config.yaml
num_hidden_layers: 10
hidden_size: 384
num_attention_heads: 12
num_key_value_heads: 12
head_dim: 32
intermediate_size: 1536
vocab_size: 32000
hidden_act: "tanh_gelu"
norm: "layernorm"
norm_place: "pre"
norm_eps: 1e-06
positions: "learned"
qk_norm: false
attn_scale: 0.177
bias: "all"
tie_word_embeddings: true
parallel_block: false
init: "normal"
init_std_qkv: 0.0268
init_std_o: 0.00599
init_std_up: 0.0268
init_std_down: 0.00599
optimizer: "muon"
learning_rate: 0.00692
lr_mult_o: 4.0
beta1: 0.95
lr_head: 0.00337
max_grad_norm: 1.0
warmup_steps: 200
schedule: "wsd"
decay_fraction: 0.74
decay_shape: "linear"
final_lr_fraction: 0.0
batch_tokens: 32768
max_seq_len: 256
doc_mask: true
train_tokens: 512500000
max_steps: 15641
dataset: "wikipedia_en"
MLP neurons of a small language model. Each row is named by its layer, matrix (up: input weights) and neuron, and shows model dimensions 32-223. Each number is 500 + 50 x the weight over its row's rms, rounded and kept within 0 to 999. Numbers have three digits each.
After each neuron's rows, "fires on" lists the tokens most often at its 100 highest values on Wikipedia text that the model never trained on.

L4.up967:482525445500572508432526527487566583435451502436523535484511487535534581474431546497444540458469628520491556468470594462614425541530347586453499532513537487511391517539511474497509481505495536511621499471544553518497511460478554560490531483560498496530550430487429568435521490562508426464486482420490338546546490495464405529539544508474534526465530447504443547454511532498418484430490507453457578513562567531532588608499498577483630484441517500537551519536491544493487498530451522468545495544507532561457468407461493511474459524508429563574459538517450583525458375544516473461
fires on: "-", " ", " -", "in"

L4.up100:514387518486497498567461444488540475569510516463471473543508576576463503470490484484502549462497494565515443439541521572474549570389492499478485513478463479441471478576521580553406519498478566465548476464479458480541590572560574479453457457524598484575489597410495475486631499526540414510517476469452573502502511525522428559433518491479493554456467483444407464490538456510424467579475523509510432408472463516484521535502550512538421596500501572506382562530415451466460472483501505524564584390580555508548437474511456550505453457488562471408477644558482477494453543476446492598
fires on: "e", "s", "n", "en", "ry", "d"

L4.up1337:574520501513560426549578459470562499473543549449608409510527459539552493462450489462516437485514576445430511540413486395479456540453447446506529435487523514523516455452509473487424415518504561430516536471550538456475443542601505510517469386506586475449535466521510561446424512480413508501445459420400541576470446472473378500506490565557539410445557486485448513602592455590467557447376481513507463545535536469506452483485511534429503509522517500439459528569485447458479520588494518463545560511520549597473440617466439576471517518531452548498428528491551533450446494488547533464
fires on: "-", "s", "'", " of", " the", "–"

L4.up348:508506576550485530545463484513533422496539533480474425475487489542520497487614502443518436512448542554533536545554567500564572513544587488398578552524473508521488470496531473486428533465402443538425595483509491453491465547619554498449430504514551474445461426542446541488420464571479512558419520475508516551480527518523469507519517507511476573588430455379467543571517503502455385410462419464437488496596499498600544491450561519473498511559467480478487510521470526523562446531501454571440666561481453464508344424539552470548550532582501462471498559459536438459503483539482511520
fires on: "s", "-", " |", "in", ":"

L4.up916:404510559458470515494415474604469519568508423468546482545547540496452488524484464501532516466530475479528505547542459505558534415471482489584411525475474479510507519505475489572469611420523456464494452496512456500457498539534505425525561509539586567493560470448594532505438399541424493501520545459490444528446444369478467576549507520487573434454477521535471492483458523503589606509514425479508471491446556595564493588500536508349414615524533457471445524504513535494503461599504515563558404476456453574492509473522462488522540548541532488434511520479526472547520495381523410489
fires on: " of", " |", "-"

L6.up717:444560494393505508484584601502468510429452516464467477524539534562558612558510565521474581451632520531480433426424509530465520566451554450552565442508524477603476491509541557507469545602499524499477502537502475470414535561492595431456438476451478578556529561510526508496563580664474494587474463562378498436533602500497540561549471530528448469561502520477474444523483532443435561522483542514603488548550523450646600435488538463407432520514477537524495510425544560524510503553440551519471469520486458386510528527531494479499512439592513388534475517462573463569509632457535508446
fires on: " ", "-", " [", "–"

L7.up196:484509558497462435592472398469528456497583533394516439523481491528598581556609502478498491490474599467509475544518528523484474534513493436535434509466478374603519448470410513559533507532466583522551539505512540540522464513517528557495531516404408462578517397377485455494496464543454445489448514546420431437473557534496427523456425469465512545450533545504412504544549520593549573413538459382516496509489499497515498593533411442499524472428453515418549569505390544508550579527517468512430590514535424465500478561518520497484473453561545483460553464555476449506544515460535551424
fires on: " un", " ", " \"", "-", " re", " in"

L4.up1062:475462533449520418499515569519518510519498607457536605472480539512509509502481517521417510505428445524535495444495570524499529542556458524528492451492468428420464570537496481452533527466550489474421522523562503501501576484482470491563468510610519566380556519524564485454435523590431534511571493536455371484520464527511440590557547463481430561524503448550426519492480462445482517443475447507579579492431425452513610553443480537446497460505604468417527503602481614530497562392513541519536417496620529435455496506557459566525561466551478450516558554536508491545510564570512485498
fires on: " ", "-"

L4.up345:455475421413601475511513439443526467402509470548548459571545421466518496483341507511543497474493589548511493547588378414620547483506392504525595643540418490479490504553513545490581471520575456515493479469476522388577469463486508454525555496449506591562563475411421520527471535484584493480564444475566507467518465515499461490575439566459464467626543480498449520397475461450475536510425449502409533441473534493595551466475521534451519451553505511583456559428516460507549493507589464519452499557550512484516550468489435532476469560432496516552512453545538543438534502516498581563
fires on: " |", "\n", ",", " Pts"

L4.up955:536541560527409412495369502476535507560515491430453515464480447515457524556552532434412461483505498522473503480550548520494495497548607494505509427487446538357421488517457538512534408531530455453518454465444485477536493445568519521495458529519400559408475515481426499434496524490459521465535460455563525504491460481485521575481369532568449480524377447518577544468471454411384524430457466586463515478594457579466483474441587587506520568544504588569443456636434473526609427526484475526492542502620433508497525596521523516535537496613482483578530512461485511523451490547525503473
fires on: "s", ":", " the", " of"

L4.up1475:510497451443500516477526485448495489518452546505498492567522473454540476483570519505513502526559539478479580415546509575464481471506446494500412476499595542583390476439487466580545468507568523632619499460445471487429544498470506532440594481466459587581560465464539456571527557444525435505431468444430414475393536500510549531486456486439511501431596448486453460462534460458515589471479502511469547463433475465618574501433518423535505429444521539582424505501489502544524572556469462436503483454545483522506619447554441429496527536502404501553367517501445531546490416443480535433
fires on: "-", " "

L4.up1216:428544540455447424520478472546466441513565512415513444479451528472533449529462522537487470584493471514507541509498487509483337430549515509575459425483565567514425463506533572480528629476554528464499482512501482427403452444507542440573487453541611587492565547525545563504428547560506484471420593461411558552497521392488416580487380527458570464472457542485501433514543580492522499511464513539549482511457434463532485537451492542497508545524488476498457465498520608504515517468468587325514455456584506573558511561575469552555498558541478578549470532472485499490477524528436625568
fires on: " ", "-"

L4.up128:493495523474544460562550498488527520438480514471497427489539545615470529417505462443452516597499510561453488424539552631489476461488513574525580540527503616479464440515438489417535484507540503498446480426561384517527536514597463487512524492475478480584424532562431468465605468377498541473512460452499463636480502524480429526587521421508492490457485506421524510529488511480534459454481545466517462444543435516591546543535482558596479509405432394431513414475518493497491461521567539561536605514566459477396451477436383537453528533489494450443529531470516468482523426518495528515
fires on: "s", "c", " born", "n", "č", " death"

L6.up1393:605489547500561449481567558597546584519446522482417525519493421546455449561535537535430474560493556512404482512426562509529576461500543476489474402548607540451434491528517491517517452551506509535544429481462489510485492583442542494498444429579561532449453521473507581473481402497500474460531565523553475430519495384531557520546453446452473520422410454451585565518462529529465494524464634490501509484518446496460458467490514388480547504479504562519454527541584488537531457553439462564479409444495535554369515519462566438510593424549480523521545496452535503551531423532543512479
fires on: " the", " since", " during", " of", " in"

L6.up1517:526487569527435456537436554475520508430493433519517527488425567544440508559534408439450505504480540513449527697557532478554452524504524434491458517392442485525512528434463528442519562511443556465566397442497561465490550442449471449535565486498546638566446495472500510493442434489458570388500510514401536528534409440541509505477462497449510516477518635575464600498532500469526480494454454478495491548467446506444583538581540486592527534448532490603447524510423556431530495527498572457466518484517452503427480543535577415531509502449440546537462474547573561423435458421529523435
fires on: " of", " to", " in", ".", " just"

L7.up316:487438488489439460498467523642510470531483430423518459407496521580418571563474489503441479442379555508440514475532483475478511582544503523515448454552509434449460434504449441531373492503482474570573560526440435423596486528539427436482462428490548525592482510487485562461550534524536461502494516557475429498519419414575564554510511557438520408601460435482507507584458505540506521460425501452488495484434513493511463464529428473493486433436511541546534408506595578535555490582485453530546542441449560442529374501549478513531544572472542509450557491470465490538546594463539555614
fires on: " the", " of", ",", "|", "-", " |"

L4.up616:606498475459429426530532491520499455496505493561410458546466513462532449466506439553314520543520490471516548483549588561551439514434550504523508432433497511529502562521471570435510516546532538449548531590434666454522468525561508448435534544574481536604497482500491514425487493525542539505516559447473391545439556438439422477545418550525544491457471498465524443521502541546513535560464432437519484507559420489515586528370483509465493504471461502519518486429495457457389557522469456550505599510603411523532441507449520481583470515531522486505515548500564522516488493495515504429
fires on: " ", " composed", " designed"

L4.up292:430534581407450618595564478569546534454476575608471534526457446526499554530524522438600473514518556519495592534545483529572504508475513521532496523500479540498543509519525468506533546533486494524427512472508471545503518447533414473548490536534501486430424475402494445566534521556503549638505492499463516483513470523542504534476481481471547499471525497427421484461481427420445392511460467506478583562519475495491507574605618460526439541537524449477468515436530515455510501495406460409531538446549532452586451418527489438507458467556503447476489617511482491425543561581553506488
fires on: " |", " a", ":"

L7.up325:494474561584435568461460494582478441436437516475459514492551515498511577487438548441497516492580576485520519487489522468498502417545492486581461578480558572564553560479453484548469455377566388493538570508510479477498516466566421588503445479608504525551408451513549512446515541488451574444546543484469439517612588580449555459503474433422526606514614485493506523493508428560425585515552434524578503417436584542499485463548501515429418517514504498504535441509494532462525507516385505557579503513465499518532425564570582559502493454449501494466542551439501529536436429568501493532
fires on: " of", " and", " in", " \"", "'", " &"

L4.up66:549499497417527546509477467464490546491469482581571496594578563534519516524436420422454513547430499498502518536463492521434435420445599547464509511442547517545532536541523508474535527546551525502443398605390493458472595540493506429586427493505549548477595572551542525459477480447439489460426508450443473420582471472411523515504494588500566501507449537512562446471433483506482580514407477549534514614559498488666521535523525509448580475523511458475544498527377460446385441557472538429531497475579515514496493519488572424468480570514489511460440560450592427461449442380550564497
fires on: " States", " ", "-", ".", "a", "co"

L7.up270:499506526525513512528472538540615464474458481473381539497434476430495596501531459429468424437556521545554419477465498404511464413526488479465529564587482526392535530372528403401590525551490563546426458502499488516501497552524504502455468448542529475471566512491474496546497473653607518554505472465505560547556446525537427479561513497480514514572525549551539432525589585514510473524427497367481505519449477530479493463531509549567436562484451470455536511428578467436520501474503419458478530553511367484388508453467424499466559470488493421450447565549511475479487537562511533475
fires on: " R", " B", " K", ".", " T", " H"

L6.up406:482493500533487546430619454592544499427452503598424455465570512454557500522543557509497526524400484455616519482577564484538468473542459435424468484436536495504468456469493442470506483500497527476500506493508465478506462535517570561449429540388496504514494482438486553472600472492543503464533531481422423535416580416557455555490571476522451520564559505513546468356542449399542529531524526477505442454453578521462471506534436456589459473600535506381476481547504576516479545400578607511509514507475529501482444513522478559436511485530485531543444438454492528615499556561520503468
fires on: " in", " In"

L7.up223:446507444474543552496506533500498501471528425450509499526467536464425492565498463595416528506545524532530543474529599497527390416539450534474461498503546404496457529571571391497524444543588391429419545442414553583493503502489529533475459552507535617573466549609553531515473510514496443473430552498460520417499566512567460427467455578465563563535518461542472502605530499532513490528503468466458571483476445457454562557484503580467551591526505503399441507436490480442458412560441475521561526589542521459560427465543481474574537562420499485418518567449563524507530498425496615445
fires on: " |", " and", " a", " or", "-", " of"

L7.up99:482541498413450605539526512472477503555507457547467577498484467523470501461464478482492519493433548478515504508556553529531462518474507561496452564536495517608524464568562504523515535394475468470475447488500513407594410482532547530505511505448546432527499616472568539542508598529491516504540506408490448476545525485439421472511616428526492593550491487506521449458503585539393544465453403519514498454529469564440551550491373447452464430515457437558449492539475503523442527541555396524516535482517454438507535526488512459360467469586484521491459564509629523484488480521439505561
fires on: " (", " ", "-", "\n", "s", "'"

L4.up199:532430499526406422458548551454570518473506415450573509471562512423577511484523557392485402495523394484445448542575485422516497484408482593550504480480519604449500461522472518446515540516571516456468478469541440493494475490543537476486495505436497526579444567474535461475525534647423504435461484523572485505450470470475523485473518540463407519492566469474481474449431522435522522543569447434534491511493488572637477498532487460472538557471517458489527522443453552511456623556569506443578518527437533526522556519415518567491438445447547581543468512439471424583488510506382466402
fires on: "s", " |", ")", ".", ","

L7.up507:486408507567514478542539512608457454480412525480478461409508563470443507454531449444470509531509505486455453446451438521570445492543435505488441358483532502503490453503435440476508565488536448566573500527584467471588460526513523588539568501534485421439481514505409520461399464580542511516501488484494511483515526505481501543475501431475497452426512488504536488437431471516386594536530457466465510425498444506502488470476496381655493458567450538518512540470513598470522507481591551546517463522410499517401498496535558465454500508479487470550513461499574482588451614430521463441
fires on: " in", "In", " In", " On", " office", "On"

L6.up742:466537462494441498458489481544516501521547486413457437513506527543550556480504483539556508470412563570466411567535492573477492474488565504501499480515443482468493497418513496487445543496517563435565540431462505500465464495573485510479544466522521514524440519497486432615492446514444574563557523479499518457415379455522507424576480525525420471545484531454426475439471386520495446520421511556454489507479502424451383500531466391532506511511475573538493526493495519571406523486570502558533471445389475596559473497473528435494560477561426414468462488455527467568534418464462632574
fires on: " a", "'", "s", " en"

L7.up1159:490503537414329474509444497514494457433605493443533469518506434512477409540455364487407412515514430525518467533535492428516479509442480488446426439497519591628571500488507535498567559417483502471594597459535504416597449419516568453449553462487501547438474491512545427442512380522437578484553529408507585566498460452586506466481436585461531442518525495510550529491510546467501491451428465479473554519496439438557532490456461597550428552435466426522472361497447576476447509492515502447552477467514497544539411529596533536525500499404483542499512477526444517454477479453530580484
fires on: ",", "-", " –", " -", "),"

L6.up413:539553543587413465521505453496549522535472505492505490513543495555453516481549455468455494438433534510528539405493601518453471491567431494494554447466531508538468429457584513530540518484505563560513568508508449476511564453426444557484534416499554482506522565535584539486489505495538523414543542451533515498466473459462442512390511498489501508448574477505605510578483487471392550456577558504554539536487567435441514497518531532528477471485531553396469436470630596523481516500556511515546557461438453548404502441455572575529539591536520418580505522430483533510509541484462408502
fires on: " |", " by", " of", "-", " to"

L4.up932:472456476525457565550474540515582517497529476574477485566491476475538531590492442450548512375526553520519512456611472527501433531523487489574490559434518460489605437387533401532459426553493490585445401498529474581537530511529469495467487653498586566512493492536382445419472506635384584554530483556474464516486504470533570482579470537493473519504485456480466555509519495491595570484510481442415571534443483495452554455557480471487523564595493441429482414483508473398330510631463557570523532559604494426487467429472496422512612548546512480462528413600423483450474504471522496445
fires on: " of", "a", " a", "American", ":", "ta"

L6.up1463:600503597508573500477598561528541541541463578513487477519481556572529434533517471551418462481428483475569528482530601494467455420478494513526440426460441469498403447517456506539478552451513461450462504466448500515526566623537518518443502535516497436471512510518452460449503477449513527503588432377493459523476567398455413531583477526452495478494599499488567414590492435533459481500508495659514515549538470505418513472507528636466494483474512498590402422519509506574504511470457494489496547487538448453533470476439499525475447467594466491529492583510568520404450485527477475428
fires on: " ", "'", " the", " Win"

L7.up1047:469485571604464505524501465510561497476514540576483506549531487436423461502391540456390479444578532504492525418498490522476519452559542560500488550445519440442504541564505506600409536432523496506530480550511356546571555516429526538522509545525393522477440556471539507561426501464504496449478507426415490449512531588540479588551624455466422541545543481548574514474490453519422490438639524479509559406503556500450516509448432420534500545485517518543464475523494551487544560452568510562544490409582513619452542411452499420527504415564519597553487451459553507430503430559497455511
fires on: " in", " M", "in", " by", " S"

L4.up569:506483476449556474547520384451476571498478533577544580458556514521531464544548496511598560432462459533458468410585526572458532519499514501462378571434470472530470439560512556537497530367410459440572399529624543442538403419546491490483494477561512460609542531586499500529548473558523539565476457442509607495573514465465491485528572490443565429576515532577488556559496442633446388527460500460482439510596492446553479524535428476521482592500560511554513496526464458327509512532592471434541442463528475458448568467488591615506446438489447505441510543549488553511453497390536571445
fires on: "s", "'", "-", "d", "ed", "es"

L6.up1024:515641441437466511486464525538501507498496612493528490524470516464555499479535456539446399418492585446513491487636466458389518540441560454527456551453384491524553572521415486581475527503492493569524436470541449508456493623518576564478515448494424512417432513502495513508534421469507543486502493439489456434426443434431500522493535526450499503525536529482607424489535446460529618539618435512491508540509560438508474492513560417581562522548527462513441506465535547533554519485535497561488568536496542604420455451495421481521488490462408544512475560534533465495529584442517526502
fires on: " in", " as", " In", "in", " en"

L6.up1111:596479434444545507481480575514465482483440485541377479505495442488539503512504509459434434492497457554515430522530508527531522442490462409391533555461549403477447476548478530603524470557471562475569458450469585617474429492562504447502500508511477455530569526485522644416498514526489505555466494497544460562517402437452470543497505469474549485510517498547598573485501488511450548489486363519574509425456562455446498542453535472568558599574434481523415558482576523485570493524580493499564502507468534483578480483395529461568445506468479536541460466503597537533445517469469482475
fires on: " in", " In", "ing"

L4.up118:525497507521403553534576514495512535469557486402470513520579555562484563472445518494549554456459469575492521502565441424500469479525577589503448399601457511458507407523512498470505480568497488565403579416411509422505412484416502489504544487463471493562505507414538458510573561506556443472513514483551570484453512494395402478524542515453527508462500482440542515514520459489478511520526441465527553517494568619545507541478496460531525477499484459574462510561581443487479495497557515468489548499578532497581511472550518451478434488496435632569539423495471445505473581516455520609
fires on: " |", " to"

L4.up976:575559542553509454609417519442549528436452597508485505479414523560423450572552458480463500414557535464448506498477525454495488547456512582430396532502495531518605542514584509492565588477482523510541399513413391457520497520456545476491469508496535531554516502524582431455476517477498421454454489510578531494546507485560461506512516523433533416522599505509506514472522468455523527481473532484523444632533528502423544417439501457474465581446563525473464571462522552419425450566435461472534469494516448534418491522513440514527529546538534423489434613506564601534510441536555469515
fires on: ".", " of", " by", ":", "-"

L4.up1328:530592443522480478501462471428539535569447573456501385506492437457488598506548529519371528433655532478474483458558534517532499404516504596441502441489557489483584517414585537469437555467375402539471458612541381462551626424503495497515411398456515482540397479505508517568564425542488461529514448537513504535547499447565433519517460617501456482467502470505422520478462398445414485457554562486432520579430405483530502474528468498523476508516483465480575539462523596554572500496556527498495534563536494441439447476487496550593522580488454479493505557398460446502490604484527528505
fires on: " that", "-", " to", ":", " un", " De"

L7.up1345:501497511476453433487473570458548465487519542519528543488587538490548535475456495389531513475434553473466485432563486589499448535474487481510467478399503457554357475529471509406455534530530506457508418555492492433594574539560437478530524552444506479497546511464466556506483513583475496547505524539514502535531451479462546500473560486515463463373423532538473469467568457470554481455496529483502482552471478539578471519452476517474491548526497472446485576573479537539530462477453603431536458487516415470566579499506535528441443470552475324510500622442583549529435537514455564515
fires on: " ", " (", " \"", " Her"

L7.up807:551425422583408580532543514517472470524435499575526553523471490410534510431479494457503389471441609529549527508475536443543576421569535547539415492530540511499502506496485530597527551452503454509516429599488540495530453557563418470486511540537546463515360507570550567447543450462437436386455423459498462492481470444462552481558529535499506418398528451506509469582505450526449490563528475571519460464493541551467556517498552472431500524513498521592466415500647573493510470575560502577535428467459596438512472534415508409449499521558460535500553512449596507497450504503444526563
fires on: " in", " In", "s", ",", " of", "id"

L4.up919:520479482448455533557493522525547554460555524441514476462533570528439477553489514533452445486438418512521576432533425555589419499555473571508479529356532462502489492542517496446499565527506566578482473467469509597493461606568578547465559563522472603473562432484553460459512506472468506508436512510449426429409378521432423475532455447502558493440529479597474486484380521455448559493481463495457499451467495460499563653450544499475508481458513425472581520445512464557530501512543498502466509487522539422562532457489578591556435379541562459520511550518420475456546527530509515584
fires on: " to", "-", "ly", " "

L6.up318:494437454472552487510509481472455521411456532481416513605514549412519490506540515492407491569454509528533450529460497494469502499453504524429495450440481516554380512431506532472557573507454488459430482461553414393529429484504456542524517479574509509531536591505441560495578533478544519446490613433469485476553479448429458422522418432533563555487424466509564480606574489512508435477516555455577446454526471518465658514453361556520545540492573531537474499537480613393492548436505504466462594536553425498529480466541471448521428473567497517483526563461491478563477507541576504467
fires on: " ", " L", " M", "d", "l"

L4.up761:463493537465499576480503488494442474476506502521514523492580482600458521498565488542451481421479424509417501528477579487473518472438492436474510513481483428494500518490497630551414449473494571464482495430465546470533454512489532487420548490497475494495563444519510532579479499447473498486567472540523369432448485462505499528485486530485451540488508506578394486512459500526463595508413432545514553500513535513479515500489509465434488508487514528514544494565468508513537504480443480496467587520491615516439402508506498507567554495530588412555386397492563564441524530496439601619
fires on: " a", "s", "o", " also"

L7.up1180:566480419493549545512537513465522451523490420411510563557440517513545427558527509543426526548373459460472505463479510553452540351494477550554573377541567561449471440485512522567530461535530485602518444474515586510489621476450504472445528529437545560442568462461506425543531497487524482585446410460426548490465580518515579526515461501409533490577525422475602511542492489501533521456509442529511497463455510424457544513557575458517561557448545502531408486459491347513584391456504487481510510514491456558515467514515454467481475530594560448504480563508580553443650470448512525540
fires on: " a", " an", " 1", " ", " |"

L4.up280:525503515507429538522545523450496542543484566538472528513457455474453572471524559483559543590494527560513381646650475454399573517445468567465439588476520427541638480468529474475443534511493557472550556559507486447484522492535505548521580389435531437514433458556482439406508409556526421534477585518489593511476560450575477550495452471467476459534498461465475549464520526530483545638462533463471510531593585533503474459550500387491542528576534496494472542584434485449483412510468497601491506535444533477487494421452481520464499572610577515546399507361482481533456504581347508538
fires on: "s", ".", " in", ",", " at", "),"

L6.up1250:484569519488507472488537405504536496553582536539530507462546493446488441517452542582524478602466508498485478498516528396450468406469547450432510589397544563531412430538509593516526560516508506469498554483507515517560459389490554481554511443424497514505572513488445500464554470433536547423476558359419491471547525532393406563517511508533474463531471495511457489506395513537524636510588507517543544446457529608532508561577517480454535472475436486452591513479520576500556519617518526461568494541512486548529474514450537466487569517526456539621552523439415452404360487493508545454
fires on: "-", "."

L4.up963:497491446541480478560439551366541478494536559532533508502478529509374504481502502470433500483532542480465502531545480489439652414467597515471377493493457513485541466535553469564444513466504456579570533507496539520458466509499450499456508468451462557502557463536553516475483534494539490508488633514399348520501545476483443531411541497535484521531545503503509453509463466451555487567527475462480543643385518460427492546463515434459534518469521505474505531542399477454464576547442516466468501426489492424480466583524457564514399414496578477544521507571488523474531462519499504492
fires on: " of", " to", " from", "-"

L7.up521:539490618404498559457482558463581552555493530439453526433471500536482448539515517384615531416534514490532461507574443562545559532525495487496581449453521419559483495486431483465482516530485543503412555534528412416444547508566551483495525515503529521521579430532438518560473553516481477456545418483454460487533575405485491562504492482486406498507470425527543497478481493566503525495463603392550556518563532485445533500459458516377564430508503535472487548550404466645515506533516423476479484461466487528489504479561495503549399448562555498450476555389505448597504497531512556512
fires on: " ", "-", " (", "/", " will", " to"

L6.up791:470484510515644560439636567533461470496561567577503387501551538561515488436453491433550437468509452435540541537483481537485484447396384448459470619493513497511511554507547553441497451545492542570496557456500529509446499608451622535568388521542561451596437463502457445558495480569569528480428552515423556453458481530534435519436493458511636557534539550426473510580471549418527451488461372522454476490462446464425439495491513496498485524488541555480502567497387475587433474544473542506524522466544480463491384470512465587501501504473577471545525509562531517595534438502541475530
fires on: "'", "s", "e", " continued", " with"

L6.up811:565501487485565499522443588471527452537573483519394482485504505511456474493466420558481474544502474551473423464525551474493504548512566526477416456521527474584460483476497404510590593506447558611507502534432406498455508478474489490485569509445466490546520539589545547460544466554603524520572453457443503506474462419509468523550422482548491497517517517453534466556457532434577455497415432446578471538519520511496605472455479608577489483544457536544550401581503514515592550379407460469506529482593433423579553472500445439493490601507491549594479419500560591466468586578519460515
fires on: " as", " the", " to", " that"

L6.up557:499521525461506516498455476472491543462587440577467608507447482513520404515519546477531502449415537529543492487504514538470523488463490508521537516405517409584502435517527510513504589478495510458397499469537492462499543552596422552500565514513439491530471595461525528362549416625490419498530568532422597464473576425422539539424521538502578511592488532591484510568536529530506529481506449447529482451628523545592432491529470496530428485507415565491454471493522488541492530535429570491621514470486493567495522522480430526332470489554464508573543423474510453438512428562386503567
fires on: "'", ".", "a", "s", " |", " ("

L6.up464:471545475544437544522561520551548454487449521550454523576456394559458553463492523499501491436315535465504469481538459417469630506504533453591490394512498552472477442463588548538492579467534486392584525501476508424471447518579499527516472503523484435510474438522630555470512523473507442524558502527601481595448557554547506496390456370505462432553472517514399544587504482553486508526482471555502481474507502559482508580493440408513551498468504618606403383516425557521588373517500542542393541501522466563478473533482568446588517463481601594495531553432504552599463511503504523459
fires on: ",", " in", " of"

L6.up355:450507537451465483524465482465422487528482480527314494566525468520513493544508538614462515498676495504473428460507578518539533584473460493471509507459493579570422402528500449481483494518536482614609479455397466485525444534482515516401415522489524560616553499578541465511553504410465548507401585491465474451500545500526447517576500427503442474470450488504485467522489502402529538497496498552584499457472456534479472474549495543485464458464545585467593527507468585493498541531537417500523556477468462543508536528499442430443489511438510551542481504529484519393485603542480426414
fires on: " ", "-", " un", " re"

L7.up1195:494523441454445476465423511580446420461548491447552486542496512450467520451477478511482546500484509504596498476605531528529449525532461551492525512476558423502562587390486462512450569507577564483482572529437590474585559461494516533470513555526481580545458554567591516392463461459553622490507629545460454491512442523483461469514447502440478450474529530476587439479363557500508575492500438477537543470499452538536534435451468567597516513525510511582611499501474515488486459426417492482424424508485541493582465498467494502504537499549529598487551445579486532454474549453492515476
fires on: " the", " |", "|", " as", " of"

L7.up1362:516461473406510513489480557448511455592430480588506462546431422493491550471571510473550445549502475437451508474492573544574595492488476574450446554561551455554563388536513567436380588429542458471406472579504505552552512495439608454556480448371479448569515493574557497494478608504494499639513441514502530553519497517536500525443572458486484529473464606496460446514407471469539520474433532546456574464487610512456578433502566544471478484548538520482477540530535428526525413545547409546512465430472507522497514471475506518444550510486496476577513525427576512488432526543454545512
fires on: "\n", " "

L4.up1089:415493462485451524492461415597523508397504480483525555522490468516514497482587503474464487469510455570456481569523468489476600518496528543429531470493460504466496428474532510453427542513521467540560410540466582536474433493499476457537528530576511505531499523493452482567456595423565442469651589413570473536488427548508508561511523504563600474493463523524576448448568568515508462391462600512532498507592564524511484537426476555596484563524499393498644432509610505484478428441429520534467565478498464517568492535431543386494487484569529501510516476483514482462533495483567578493
fires on: " one", " One", " $", " 2", " x", " I"

L6.up1421:479442472561420552534515456468499477506488538521450473579398462613543495468626543492481514575486502545415474482585565476474576476537484566401483481443457453542513462480491425532535500630487448365505522524551395466566520485485507578571534578468499549488484497545508444547572536498519427491562522562401444569585500373523503536602487488523540495507525427530522472503480522484453469542540517446567611593429514531522480495551507351509547580538536511485432550494524615504563445558532592458486532568488481568493469534434478536464510392529436526440531592529510499443448427456491452398
fires on: " in", " on", ",", " off"

L7.up164:488455460408473533536584515457409516476422546447499479591485466511599494575574467468447570446543478547520499426492566585569481490475578504473498564515452457592511495491554490552509512566473479509594589564448554474441512524583521598425454482400450592521424473523420489533509524554461448592451541425425493463493504506412453506470426435452469444522532429395498522546554555495506541474529494470585584534407444402603610603564426435493418549492554519439478519449464590537547472555487446504436504561524441540506543473455487370449556462432528485463495517559479420566537704500534564422
fires on: " ", " Re", " de", " E", " De"

L7.up1069:466438488539497465540504517522564465406444559522568450473522372491441440572534465535456414599421525432513446456604537541521472429561495484516484413510592475626574479460471476446481547549521450528532541527512487453481504395510491427513537506582414486570490468395523505632562489460562470568495472462424493550473454461446522555545458386461446455504510506615444517493382522459496466535437548497608413503492606618485451512487550434533606563553527476515496505525484554493532562529558452520460487487573456508571508407467528527532445525482519534508561492530518511528493487477478600509
fires on: " in", " of", " on", " 6", " top", ","